config.yaml
num_attention_heads: 8
attn_scale: 0.125
init_std_qkv: 0.0299
final_lr_fraction: 0.0
MLP neurons of a small language model. Each row is named by its layer, matrix (up: input weights) and neuron, and shows model dimensions 336-399. Each number is 128 + 24 x the weight over its row's rms, rounded and kept within 0 to 255.
After each neuron's rows, "fires on" lists the tokens most often at its 100 highest values on Wikipedia text that the model never trained on.

L2.up506 [120 118 128 112 129 129  97 156 112  97 110 136 120 101 111  95 140 166 119 130 141  89 117  65 185 131 134 105 172 107 102 131  99 122 119  90 162  84 153 111 138 113 131 191  97 156 113 153 121 111 101 124  96 146 106 124 134 114 157 124 113 159 104  78]
fires on: "of ", "National ", "Red ", "in ", "le "

L3.up1313 [ 89 116 119 129  96 145 134 168 144 134 149 155 153 102 138 122 147 136 111 114 125 122 110 125 122 128  76 131 129 164 131 122 106 134 100  82 111 128 167 115 138 131 150 133 136  95 118 149 146 178  83 138 148 117 160 102 160 136 103 146  68 177 119 176]
fires on: "| ", "-", "for ", "usually "

L4.up46 [140  94 141 129 132 128  86 120  98  90 120 145 176 107 128 144 149 100 120 146 115 141  95 129 116 141 104 102 114 131 149 116 153 134 141  99 112 104 105 109 136 135 141 127 122 116 132 126 101 154 148  73 101 108 102 137 126  82 143  95 141 152 177 162]
fires on: ", ", ": ", "'", "\"", "a "

L2.up238 [134 109 126  66 120 165  76  94 162 147 146 155 137 155 144 135 144 121 133 108 138 114 145 153 133 149 176  94 128 152 140 115 112 125 122 128 112 103 115 107 125 151 100 175 154 101 124 130 167 152 129 155 146 150 112 121 146 115  94  70 119 141 120 104]
fires on: "of ", "| ", "to ", "= "

L2.up1420 [128 167 116 160  89 106 143 128 137 153 123 129 115 156 132 132 184 135 121 140  93 174 133 150 130  80 125 140 127 118 126 114 165 118 139 148 128 113 128  96 139 147  98 127 135 131 114 126 105 125 131 112 120 119  79 102 132 187 101 118 127 122 127 168]
fires on: "\n\n", "\n", "ari", "=="

L3.up362 [146 157  90 115 158 121 150  55 110 146 149 117 118  79 142 157 147 106 116 123 110 118 119  95 162 142 131 109 132 122 136  99 117 169 129  97 113 151 136 129 131 196 122 139 112 116 103 122 162 114  90 122 158  89 109 101 102 157 133 193 137 170 140 115]
fires on: "/ ", "-", "==", "ed ", "killed "

L4.up680 [150 164 127 110 151 131 143 137 101 126  76 120 142 126 102 120 126 112 135 173 128 123 115 135 113  96 127 115 128 114 107 132 147 151  98 118 137 103 130 132 114 120 105  81  99 210 138 172 115 148 114 124 133  97 130 150 139 135 130 153 139 147 119  99]
fires on: ". ", "==", "\n", "; "

L2.up925 [ 74 127 144 156 116 103 165  73 144 125 193 150 126 145 212 130 149 108 141 131  95 140 111 129 124  96 157 110  96  83 156 137 161 146 103 152 132 124 179 142 160 115 106 120 153 108 122 116 156  97 130 121 156 182  66 121 111 126 136 100 130 129 117 152]
fires on: "| ", "ind", "ver", "weight ", "af"

L3.up360 [153 138 120 116 122 114 127 150 117 136 162 131 115 113 163 138 123  97 110 162 117 122 118 130 165 171  83  85 154  98 122 154 113 130 133 134 129 131 140 120 141 116 165 129  95 169 100 189 139 155 118  85 107 148 115  96 124 160 183 122 136 166 160 148]
fires on: "It ", "it ", "s ", "I ", "n", "-"

L3.up751 [113 192 144 107 153 112 192 104 155 109  98 135 110 130 102  86 147 161 161 134  88 114 129 127 137 139 109 179  94 128 142 171 120  96 107 129 123 149 100 132 164 134 142 138 141 123 127  91 118 150 150 132 117 214  79 111 141 149 124 112 180 109 102 125]
fires on: ". ", "ody ", " ", "ou ", "Al "

L2.up514 [118 155 123 143 135 113 104 132 111 176  89 116 109 116  62 129 102 131 183 150  96 119 120 130 150 143 138 153 132 130 159 127 144 130 127 159 140 101 113 124 103 131 139 123 139 108 119 129 145 143 144 100 108 113 177 143 111 136 138  88 141 162 196 123]
fires on: ", ", "Now", "of ", "now", "Ol"

L2.up1027 [158  86 129  86 118 123  96 101 145 148 139  94  94 136 137  92 147 151 166 110 153  95 189 124 103 136 153 120 161 129 122 111  82 119 154 135 115 117 135 118 129 142 113 162 147 157 139 120 107 161 118  94 123 157  98  99 143 134 118 119 133  66 154 128]
fires on: "up ", "of ", "• ", "als", "en ", "a"

L4.up1449 [154 150 127 141 105  93 185 104 113 135 124 147 148 110 176 123 143 128  99 157 128 105  89 127 125 147 124 132 133 124 149 112 144 179 142 116 126 124 161  90 111  97 113 139 140 117 118 129 141 107 170 118 144 125 110 118 178 103 163 152 107 128 106 110]
fires on: "| ", "; ", "/ "

L3.up723 [110 111 128 103 144 116 144 125 137 214 156 165 119 144 108 150 151 128 144 120 141 153 181 153 120 100 127 123 101 140 120 105 143  96 101 160 103 104 121  71 127 122 106 109 138 181 131 168 130 144 123 103 124 129 140 122 166 131 104 130 128 131 155  98]
fires on: "of ", "up ", "for ", "2"

L2.up1042 [116 147 110 153 127  99 114 129 132 115 114 134  90 156 153 122 136 148 116 143 107  94 109 180 130 110 138 181 112  96 131 155 174 118 171 131 160 129  89 124 145 114 155 122  95 139 132 132 126 130 129 148  96 143  83 132  95 110 135 151 179 109 168 153]
fires on: "ed", "of ", "end", "ind", "did ", "Tall"

L4.up138 [169 117 136 121 133 133  96 113 138 148 142  80 148 114 145  76  98  89 124 161 123  95 135  89 149 122 130 122 133 161 117 163 103 160  97 125  97 176  87 154 133  77 175  89 127 122 138 134 132 102 144  73 153 132  96 136 140  76 120 117 137 157 131 119]
fires on: ".", "its ", "ach", "ot"

L3.up240 [137 135 131 144 102 153 111 145 113 140 138 103 121  94 128 123 151 152 158 125 102 136 158 150 145 130 120 142 151 133 127 137 153 159 159 175  91 137 127 112 105 117 154 133 107 143 148 109 118 126 138  97  79 168  95 150 137 135 127 150 153 108 178 100]
fires on: "'", "to ", "el", "s "

L4.up220 [117 132 124  88 118 116 151 143  82 117 113 146 105 126 138 106 128 131 142  90 150 111 105  96 129 139 136  96 120 183 141  80 151 157 130 121 142 129 150 103 176 130 106 132 112 133 141 130 125  99 131 122 133 142 109 118 137 111 157 118 137 115 171 159]
fires on: "and ", "i "

L3.up684 [129 140 136 135 162 126 145 149 156 116 144 119 106 113  95 132 160 106 126 126 140 132 108 142 120 121  62 151 108 119 147 123 114 146 113 129  91 161 142 134 128  78 159  80 189 160 143 118 115 136 134 128 152 137  81 162 143 133 141 125 154 159 126 156]
fires on: "un", "fin", "0", "==", "new"

L4.up1326 [163 134 146 119 102 160 177 103 150 140 128 120 104 195 104 123 207 122 109 130 157 113 117 105 122 138 112 118 138  93 154 136 119 145  96 141  99 130 137 101 103 129 114  85 157 179 147 110 147 128 104 124 123 161 121  94 179 151 114 116 163 119  80 113]
fires on: ". ", "==", "\n"

L12.up587 [160 179 134 137 152 166 109 136 130 102  92 129 113 150 112  88 128 184 159 161 142 132 174 116 151 128 122 143 130 116 128 156 134 135 108  78 124 128 138 114 107 161 115 149 177  87 165 120 159 125 149 156 120 117 118 151  95  96 122 156 146 119 114 167]
fires on: ",", ":", "| "

L12.up1211 [112 138 170 106 118 100 192 151 119  95 141 106 147 166 141 100 147 116 178 138 109 157  96 101 103 112 131 132 144 160 149  84 112 116 124 118  84  93  93 147 111 114 114 113 148 111 116 131 114  98 132 147 103 141 144 143 117 114  97 156 142 126 118 130]
fires on: ".", "ok", "k", "Pro "

L12.up1306 [118 135 147 175 105 114 124 126 105 118 142 116 141 137 160 166 108 132 165 145 132 121 123 115 134 128 138 148 126 191 129 114 123 129 126 105 109 117 119 128 126 113 116 147 145 152 151  99 114 118 158 138  81 155 131  94 170 108  57 115 151 154 115 144]
fires on: "V", "K", "- ", "stream", ": ", "v"

L4.up739 [142 144  94 115 175 129 185 132  80 138  81 110 135 107 103 148 146 113 108 146 151 134 149 142 101 125 159 141 149 133 149 119 126 118 133 148 141 155 115 130 115 102  81 146 139 154  92 153  28 149 135 124 131 190 125 123 134 169 102 138  98 122 134 124]
fires on: "| ", "; ", ": "

L3.up780 [164 154 150 135 125 122  86 121 112 122 163 123 106  80 156 104 136 155 139 145 118 147 130 180 117 161 117 147 103  92 154 138 134 116 155 109 163 120 116 148  99 128 124 115 160 168 153 140 110 117 118 150 153  69 110  99 138 146 117 142 157 156 111  90]
fires on: "ing", "ing ", "s", "t ", "ate "

L12.up366 [ 76 139  99 105 143 147 139 130 153 141 126 180 116  83 132 120 134 108 122 146 160 142 127 163 135  70  98  85  90 112 116 155 114 139 118 132  97 119 177 102  88 104 165 157 127 136 111 110  82 142  87 116 141 137 133 146 161 107 120 153 157 107  75 148]
fires on: "| ", "L ", "; ", "-", "ey", "."

L3.up1167 [119 145 108 156 119 144 146 105  88 122  83 118 149 138 106 153 124 103 120 142 147  88 111 119 137 107 139 143 169 144 111 120 142 132 123 118 141 143 152 149 165 104 120 139 127 147  98 159 156 131 105 137 118  97 146 125 109 132 152  87  97 137 154 109]
fires on: "-", ", ", "(", "leyball ", "100 "

L2.up397 [110 103 140 154 125 139 153 147 124 126 173 126 143 135 120 153 154 162 167 132 101 108 118 165 185 132 133 123 127 138 107 160  68  94 129 140 106 108 154 126 133 170 155 141 114 116 162  94 133 126 125 133  91 149 128 140 160 105 100  87 104 117 163 145]
fires on: "such ", "í", "as ", "de ", "liber", "to "

L2.up975 [111  97 114 149 147 169 163 112 176  91 122 109 127 114 123 146 151 135 114 104 165  88 110 148 149 136  91 151 121 136 176 116 155 136 158 116 143  80 128 118 103 156 155 181 142 155 118 132 101 182 152 128 162 131 147 118 160 170 131 115 118 133 156 152]
fires on: "up ", "same ", "to ", "age ", "by "

L4.up566 [115 147 147 132 112 129 142 147 143 146 149 105 141 150 133 104 122  69 129 174 152 100  84 179  77  94  89 138 124 108 139 105 142 120 157 141 143 138 161 111 138 135 119 131 129 116 157 128 126 122 101 115 112  83 116 142 156  88 114 118  98 150 105 138]
fires on: ".", "; ", ")", "\n", "'", "0"

L12.up1327 [106 149 113 178  95 137 153 136 106  87 104 119  98 177 155 133 145 113 120 174 115 154  85 155  97 150 141 103 139 129 163  96 158 137 142  93  89 151 121 120 177 110 127 153 109  96 150 133 104 171 170 191  83 122 131 117 157  98 115 151 109 138 107 123]
fires on: "born ", "(", "| "

L3.up1344 [127 129  98  99 118 100  99 149 114 130 167 133 111 147 116 116 145 135  77 114 124 148 121 134 132 151 126 139 110 114 116 132  90 110 139 149 144 102 142 157 118 116  95 157 176  62 148 107 153 127 115 123 105 168 157 128 132 128 135 114 134 133 104 121]
fires on: "as ", "= ", "| ", "into "

L3.up20 [143 143 124 121 174 132  98  92 136 140 126 164 153 135 178 146 130 103 126 165 122  89 104 167 112 127 111 121 132  95 140 128  93 139 122 136 149 123 141  94  66 100 110  72 111 104 170 134 153  90 120 118 151 126 154 137 138  95 100 112 120 113 139 110]
fires on: "ing", "ing ", "ous", "eng", "ance", "y"

L4.up397 [101 159 108 130 113 124 119 124 150 110 113 124 144  95 123  95 138 132 117 135 106 106 125 127 133 146  95 123 153 131 145 160 128 148 121  86 147 129 129 134 115 122 119 122 120 170  88 103 167  68  97 101 166 103 117 119 113 125 182 136 115 179 168 136]
fires on: "(", ". ", "-"

L4.up902 [ 95 102 180 177 120 145 117 114  99 118 125 155 142 147  95 146 135 153 120 139  83 135 107 150 151 152 111 123 108 129 117 148 117 126 119 138 133 160 135 120 104 121 163 120 121 102 125 134  77 183 165  94 139 152  79 175 126  98 126 111 144 106 126 124]
fires on: "| ", "P", "My ", "Northern ", "or"

L3.up797 [172 131 139 122  98 140 145 132 113 150 148 136 127 119 125 136 113 159 124 100 112 113 156 171 152 171 123 111 154 118 176 123 127 163  64 116  84 126 161  88  77  93 106 109 138 114 147 149 160 148  99 122 133 122 173 117 154  88 120 117 112 101 125  75]
fires on: "| ", "e", ": ", "cu", "; ", "k"

L3.up895 [138 136 156 143  79 175 146 119 166 119 180 161 145  98 175  80 157 146  87 147 101 104 132  80 119  95 160 125 108 113 134 119  88 126 146  96 131 130 120 162 105 149 145  98 143 145  97 121  80 141 173 141 132 145 127  75 113 161  92 104 121 143 114 148]
fires on: ". ", "\n", "s", "\n\n", "ist", "st"

L12.up1119 [117 144  86 145 103 145 164 142 155  86 128 116 144  75 138 103  98 106 121 123 191  73 175 158 148 128 113 138 123 135 148 108 113 107 101 144 142 148 151 142  97 121 104 119 139 111 133 158 134 143 136 102 149 154 147  75 122 128 121  90 114 144 105 104]
fires on: "| ", "; ", "Z ", "- ", "án "

L3.up654 [156 123 120 115 127 120 109 112 134  85  85  89 159  90  94 162 138 135 137 105  88 123 157 119 161 136 120 121 104 147 122 180 108 102 101 139 149 140 138 132  98 161  87 116 140 147 106 140 108 109 107 169 131 118 127 106 152 133  96 166 125 145  77  70]
fires on: "h", "described ", "l", "ed ", "e"

L3.up714 [110 139  92 124 133  95 168 147 112 126 118 112  92 137 102 156 141 139 132 160 106 169 117 122  99 125 111 129 157 156  95 150 129 148 172 106 134  86 151 105 146 145 132 134 146 128 130 124 104 126 141 139 160 115 169 112 134  93 166 155 120 141 150 122]
fires on: ", ", "or ", "more ", "(", "ec"

L4.up1273 [101 120 129  68 122 146 135  92 133 177 135 121  81 159 159 154  95 143 138 160 154 105  81 118  92 132 120 145  95 105 157 102  82 119 111  88 113 136 135 111 115 130 143 171 125 120 120 135 125 130 128 121 112 124  85 110 133 132 158 100 110 137 121 128]
fires on: "'", "an", "-", "ion", "er"

L4.up1024 [112 137 152  92  86 109 110  66 131 148 111 108  87 124 103 156 158 114 146 147 191 125 115 173  94  98 150 142 136  96 132 123 155 133 168 151 167 149 136 102  88 117 161 126  89 135  93 107 124 113 107 133 129 130 103 104  88 141 144 134  92 134 137 134]
fires on: "born ", "Bal", "o", "farm", "GF ", "for"

L3.up1230 [139 113 100 144 136 190 119 111  84 138 146 127 120  90 149 112 163 131 140 147 108 108 179 110 100 147 118 120  96 125 114 107  85 141 125  95 182 135 154 137 112 121 150 134 107 130 101 181  67  95 114 114 132 137 141 139 157 126 118 146 105 149 119 117]
fires on: "t", "b", "| ", "p"

L3.up630 [139 141 124 119 140 137 133 115 102 119  99 127  78 114 142 146 164 119 146 126 157 121 128 129 150 147 106 108  96 129 109 119 140 114 142 135 131  73 152 190 115 140 116 137 150 121 157 135 127 152 145 154  95 155 137 121 124 117 117 133 107 142  92 160]
fires on: "at ", "On ", "At ", "| "

L3.up913 [134 107 144 142  97 105 107  86 107  90 119  87 121 140  79 160 123 144 123 131 125 137 139 127 127 175 125 126 126  88 154 131  93 113  89 120 112 127 139 109  93 121 116  99 137 103 107 104 119 115  91 120 117 103 156 145 117 145 145 150 105  77 148 152]
fires on: "for ", "\n  ", "of "

L3.up497 [123 148 140 126 127 156 138 120  99 115 131 105 133 109 121 139 137 131 183 144 151 113 135 161 127 105  86 119 150 143  90 138 157 125 145 110 151 108  99 162 109 132 113 110 154 142  76 121 141 113 125  89  82 120 167 163 112 110 141 109 153 149 109 132]
fires on: "s", "es", "water", "ings", "Church", "ecr"

L2.up1134 [147 106 152 153 135  80 122  96 176 121 128 108 144 146 136 124 150 136  95 114 133 139 135 133 141  78 140 135 157 100 105 148 110 112  87  92  73 155  86 132 124  74 138  80 111 175 127 122 120 141 107  82 141 153  98 112 157 118 108 129 142  55 130 142]
fires on: "\n"

L3.up1530 [ 94 132 121 152 146 119 127 139  87 113  68 158 175 159 144 128  97 134 108 109 124 123 149 148 175 140 132 116 131 141 135 122 110 102  85  95 125 102 126 104 127 156 133 136 126 154 129 110 122 116 135  96  71 105 109 152 107 124  91  96 114 148 109 159]
fires on: "-", "–", "Real ", "ly ", "bo"

L12.up381 [115 116 119 136 140 181 101 145 110 151 133  90 154 124 130 117 142 102 113 153 129 138 109 118 107 128  68 128 173 114 116 117  90  99 114 131 126 114 126  91 119  59 150 108 170 110 150  98 131 160 103 135 153 129 136 143 145 137 138  94  88 120 114 130]
fires on: ".", ")", "|", ";"

L3.up1365 [113 120 150 159 151 116 130 135 103 139 101 110 163 134 162 116 135 120 111 118  83 144 152 162 146 154 140 126 120 101 160 141 164 152 129 102 107 133 169 124 141 101 132 113 114  68 142 114 126 139 126 105 112 151 139 129 154 124  68 127 196 166 125 150]
fires on: "-", "–", "Ver", "+"

L12.up1203 [ 77 128 119 115 110 125 165 140 139  92 135 107 110 144 120  80 142 164 121 138 134 134 131 164 128 138 153 137 136  90 159 155 117 139 144 101 129 100  98 175 137 117 154 174 180 121 104 122  98 133 106 127 131 131  84 138 161 137 113 137 174 104 131 146]
fires on: ",", "-", "National "

L3.up819 [ 92 137 137  98 121 147 126 156 132 124 205 124 112 118 131  86 127 166 139 159 142 133 128 132 147 119 111 149 139 132 194 119 144 132 153 130 135 120 116 122 150 124 132 142 145 109 101 125 122 126 140 159 169 129 118 117 154 152 139 166  87 122 140 110]
fires on: "s", "-", "to", "pre", "con"

L2.up89 [165 127 106 138 120 121 140 124 121 125  96 121 138 133 121 140 124 165 133 125 122 126 147 116 202 148 128 120 133 160 131 154  86 117  71 116 168 131 145 161 129 135 127 103 120 100 132 137 125 107 133 133 129 120 138  79 134 112 140 135 127 140 168 120]
fires on: "ed ", "le", "ed", "e", "em"

L2.up39 [ 82 107 138 148 114 158 123 108 116 122 130  94 130  87 154 158 114 157 121 138 131 144 105 116 123 146 143 135 129 130 123 170 137 130 141 149 138 150 160 118 152 131 146 175 137 123 150 114 173  84 113 151 123 142 101 105 143 117 138  96 133  63 168 152]
fires on: "| ", "ar", "and "

L4.up1229 [141 126 131 137 100 170 145 147 103 139 152 152 129  81 149 126 115 137 134 124 121 149 100 166  92 165 118 139 126 132 151 123 145  93 152 114 145 104 103 128 149 127 142 187 125 133 116 143 151 129 160 109 131 158 140 136 119 134 145 101 111 160 129 113]
fires on: "but ", "and", "ol", "meaning ", "ed", "ept"

L3.up421 [151 158 114 163 154  82 144 130 116  97 143 102 153 162 103 137 161 109 136 123 130 118 116 141 136 153 150 116 131 157 130 178 115  82 130 141  92 153 124 116 146 133 166 175 128 127 101 153 144 132 128 100 142 141 110 124 168  68 150 104 130 125 144  78]
fires on: "as ", "ad", "D", "el", "s", "to "

L2.up642 [106 153 160 103 111 125 158 148 100 139 122 114 124 152 133  79 133 126 106 113 129 112  94  84 126 105 157  84 120 126 137 133 158 140 131 144 127 123 136 131 145 131 165 164  92 131 164 159 126  91 180 128  87 176 127 107 117 141  92 134 154 141 189 132]
fires on: "or ", "and ", "and", "& ", "or", ": "

L2.up816 [169 123 126 123 150 139 125 145 107 173 141 127 128 112 125 144 143 163 165 113  97 136  99 102 126 120 134 138 155 138 118 130 116 113 146 118  83 144 126 133 149 138 122 150 192 139 169 120 120 193 124  92 135 108 151 110 156  96 111 192 148 164 133 124]
fires on: "| ", "; "

L3.up702 [113 145  91 161 136 140 133 108 105 120  83 154 118 124 126 144 133 159 156 167 133 148 144 123 119 135 122 124 129 128 141  91 152  98 132 167 111 104  98 108 131 133 139 175 152 159 154 153 113 136 129 117 119 108 121 180 133 141 184  97 130 141  55 150]
fires on: "Al", "Fre", "Cam", "f", "at", "al"

L3.up62 [111 152 136  82 142 115 129 173 146 146 145 144 126 112  83 153 119 138 141 130 144  90 125 101  98 147 134 151 144 141 136 132 128  97  96 112 152 141 159 128 144 118 106 141 134 110 126 116 111 105 112 130 114  82 122 151 129 160 167  97 138 194 131 138]
fires on: "-", "= ", "== ", "=== "

L3.up752 [145 131  93 142  77 127  40 142 132 122 129 152 133 135 128 158 128 146 149 125 133 103 138 130 135 148 118 109  85  97 107 133 123  91 102  96 133 129 182 144 126 174  98 156 120 118 127 180 123 116 104  74 123  90 120 132 121 115 122 123 109 141 126 111]
fires on: "of ", "-", "in ", "200", "180", "World "

L4.up837 [136 187 107 148 154 134  85 166 119 124 119 124 131 143 130 179 161 126 140 120  74 143  90 144 115 148 160 149 114 125 145 160 135 134 159 121 131 104 139 101 130 136 137 146 110 135 138 126 122 178 105 124 130 145  97 132 132 145 154 173 107 117 127 119]
fires on: "| ", "fr", "; ", "ar", "b"

L4.up238 [106 179 133 131  95 110 129 157 133 114 106 119 111 208 117 125 131 102 121 131 139 104  90 117 134  91 141 164 136 124 155  78 134  96 105 130 116  96  84 112 118 134 158 134 144 142 117 143  94 150 115 124 170 143 123 124 131 151 124  97 117 178 142 145]
fires on: "\n", "\n\n", "==", "y", "s", "b"

L12.up1114 [154 109 122 119 117 121 140 135 183 140  98 148 116 116 100 128 105 105 106 114 162 165 113 129 101 119 142 125 116 169 124 115  97 127 165 135 111 149 156 101  88 125 172 131 124 126 151 112 151 141  93 127 136 130 126 161 161 132 151  87 101 149 152 141]
fires on: ".", "-", "W", "B", "J", "Z"

L2.up325 [153 159 119 167 140 157 143 130 111 110 131 177  97 122 167 127 105 135  96 127 123 143  92 126 151 143 155 120  95 138 125 110 154 144 114 119 148 135 146 121 125 129 135 140 139 129 130 119 146 120 115 111 118 124 126 115 161 140 140 142 163 149 124 182]
fires on: "known ", "to ", "how ", "(/", "ones", "www"

L3.up69 [124 137 191 145  84 128 120 153 153 159 175 137 169 177 132 113 134 132 107 122 115 123 107  69  95 148  88 200 136 127 110 129 135 148 146 167 136 131 125 140 167 114 135  97 142 138 124 112 137 164 108 100 148 145 126 124  90 154 115 104 159 121 158 119]
fires on: "\n\n", "o", "st"

L2.up1364 [ 94 163  76 119  92 128 127 136 106 138 112 145 116 110 132  97 177 164 121 138 137 177 143 114 137 134 130 157 173 166 115 130  75  90 105  96 133  93  96  94 130 139  86 116 135 124 119 125 102 103 139 136 124 120 113 105 143 147 145 137 133 123 134 109]
fires on: "ia ", "ia", "ica ", "ana ", "ä", "ship "

L4.up648 [174 120 152 182 129 163 191 163 133 129  71 113 120 151 126 108 122 124 164 101 136 129 139 155 123 136 146  85 100 130 130 130 175 118 133 119 134  97 125 123 129 147 155 137 142  85 128 133 124 111 126 131 145 101 132 119 150 115 150 162 128 133 121  80]
fires on: "\"", "(\"", "her", "m", " "

L3.up1084 [130 113 143 130 183 127 143 129 138 145 146  41 153 113 179 140 128 151 136 106 135 172  92  99 101  99 152 139  80 137  93 169 135 139 128 107 123 145 132 140 143 109 143 183 132 119 129 147 147 132  92 102  82 136  89  86 107 128 148 152 144  90 138 100]
fires on: "or ", "it", "and", "| ", "8", "Pre"

L3.up1529 [ 86 109 137 146 118 105 114 154 144  96 163  98 144  98 129 162 135  89 136 129 134 116 147 135 126 130 134 156 113 121 115 124 129 148 108 138 104  99 142 138  99 136 122 157  76 151 129 150  91 104 140 138  98 130  60 121 119 139 149 147 136 152 145 122]
fires on: "to ", "| ", "Country ", "'", " "

L3.up1149 [119 141 160 158 133 117 149  85 112 140  90 140 129 137 112 121 141 171  87 140 116  82 157  91 127 133 161 116 102 100 166 113 177 154 153 133 198 103 119 150 116 139 108 148 100 160 145 102 148 145 134 143 143 161 144 145 143 105 128 142 149 137 127 118]
fires on: "s ", "United ", "J", "les", "2", "ers"

L2.up142 [145 136 132 136 110  99 121 151 118 136 148 132 134 114 126 138 143 134 142 112 160 140 161 138 129 136  96 125 106 147  95 100 134 135 125 171 111 135 173 137  76 141 187  97 145 141 101 131 144 138 167 119 134 122 168 114 140 136 150 205 112 141 107 121]
fires on: "- ", "Best ", "al ", "195"

L3.up1185 [152 137 112 150 132 120 124 104 136 121  86 155 158 140 107 104 132 160 179 122  99 128 154 146 149 107 122 186 115  84 134  94 136 110 105 114 165 123 138 114 162 134  84 155 180 150 154 138  87 103  92  98  88 137 161 133 118 137 154 122 160 123 113  98]
fires on: "of ", "ed ", "hold ", "World "

L2.up1176 [122 119  80 155 159 109 201 123 125 171 117  97 106  96 125 127 116 141 136  98 159 124 143 153 101 161 135 130 156 103 100 127 105 114 103 154 168 163 160 135 123  93 139 152 129  76 130 109 121 151 101 146 128 122 131 118 185 111 113 126 123  56  83  97]
fires on: "(", "tri", ": ", "Si"

L12.up636 [115 120 144 150 159 111 140 141 125 109 121 115 189 143 123 168 117 144  98 138 136 142 139 144 189 135 112 125 135 145 127 106 128 107 109 131 132 150  94 175 105 135 164 114 168 146 162  67  90 179 159 163 113 120 146 125 144 190 140  98 145 124 103 128]
fires on: ".", "P", "N"

L4.up1119 [155 158 157 124 122 152 129 104 109 170 142 152 137 126 139 136 148 135 137 152 121 143 143 122 131 158 129 110 133 126 136 131 140 141  81 120 142 123 120  97 103 140 128 130 140 147 163 149 154 116 152 127 116 182 136 114 105 136 104 116 138  87 118 111]
fires on: ". ", "\n", "\n\n", "."

L2.up1237 [123  96 127 115 142 130  91 121  98 205 154 131  96 136 121 147 131 129  92 127  91 128  99 186 157 105  89 110 155 112  83 135 152  80 149 138 125 132 131 143 154 123 149 146 137 110 101 172 122 127 111 135 127 150 117 149 135  94 120 158 147 126 152 154]
fires on: "to ", "for ", "before ", "ace", ", "

L2.up311 [111  67 128  93 168  86 143 102 140 188 114 133 126  89 130 118 154 137 133 119 105 146 106 139 120 143 116 153 162  99 170 149 145 148 153 117 127 134 108 139 147 122 175 101 143 150 176 141 116  87 101  83 144 134 132 130 124  91 134 168 122 178 108 153]
fires on: "to ", "before ", "same ", "with ", "az"

L3.up583 [157 127 100 118 153 128 135 142 164 138 143 179 142 141 131 151 118 130 154 179 147 123 153 106 147 132 118  98 134  89 114 131 142 159 123 161  82 142 142 135 117 142 124 132 147 147 110 140 103  84  91  88 119 106 130 115 135 109  99 119 158 130  91 142]
fires on: "-", "| ", "in ", "s ", "ing ", "). "

L2.up805 [139 142  87 139 121 113 119 120 132  93 130 130 143 144 116 137 178 108 140 144 144 125 124 133 111 150 123 118 118 115 127 138 107 102  88 159 183 163 158 148 105 157 146 111 136 170 131 134 121 122 120 133 151  80 143 122 106  93 151 117 105 124 166 117]
fires on: "gr", "for ", "c", "of ", "b"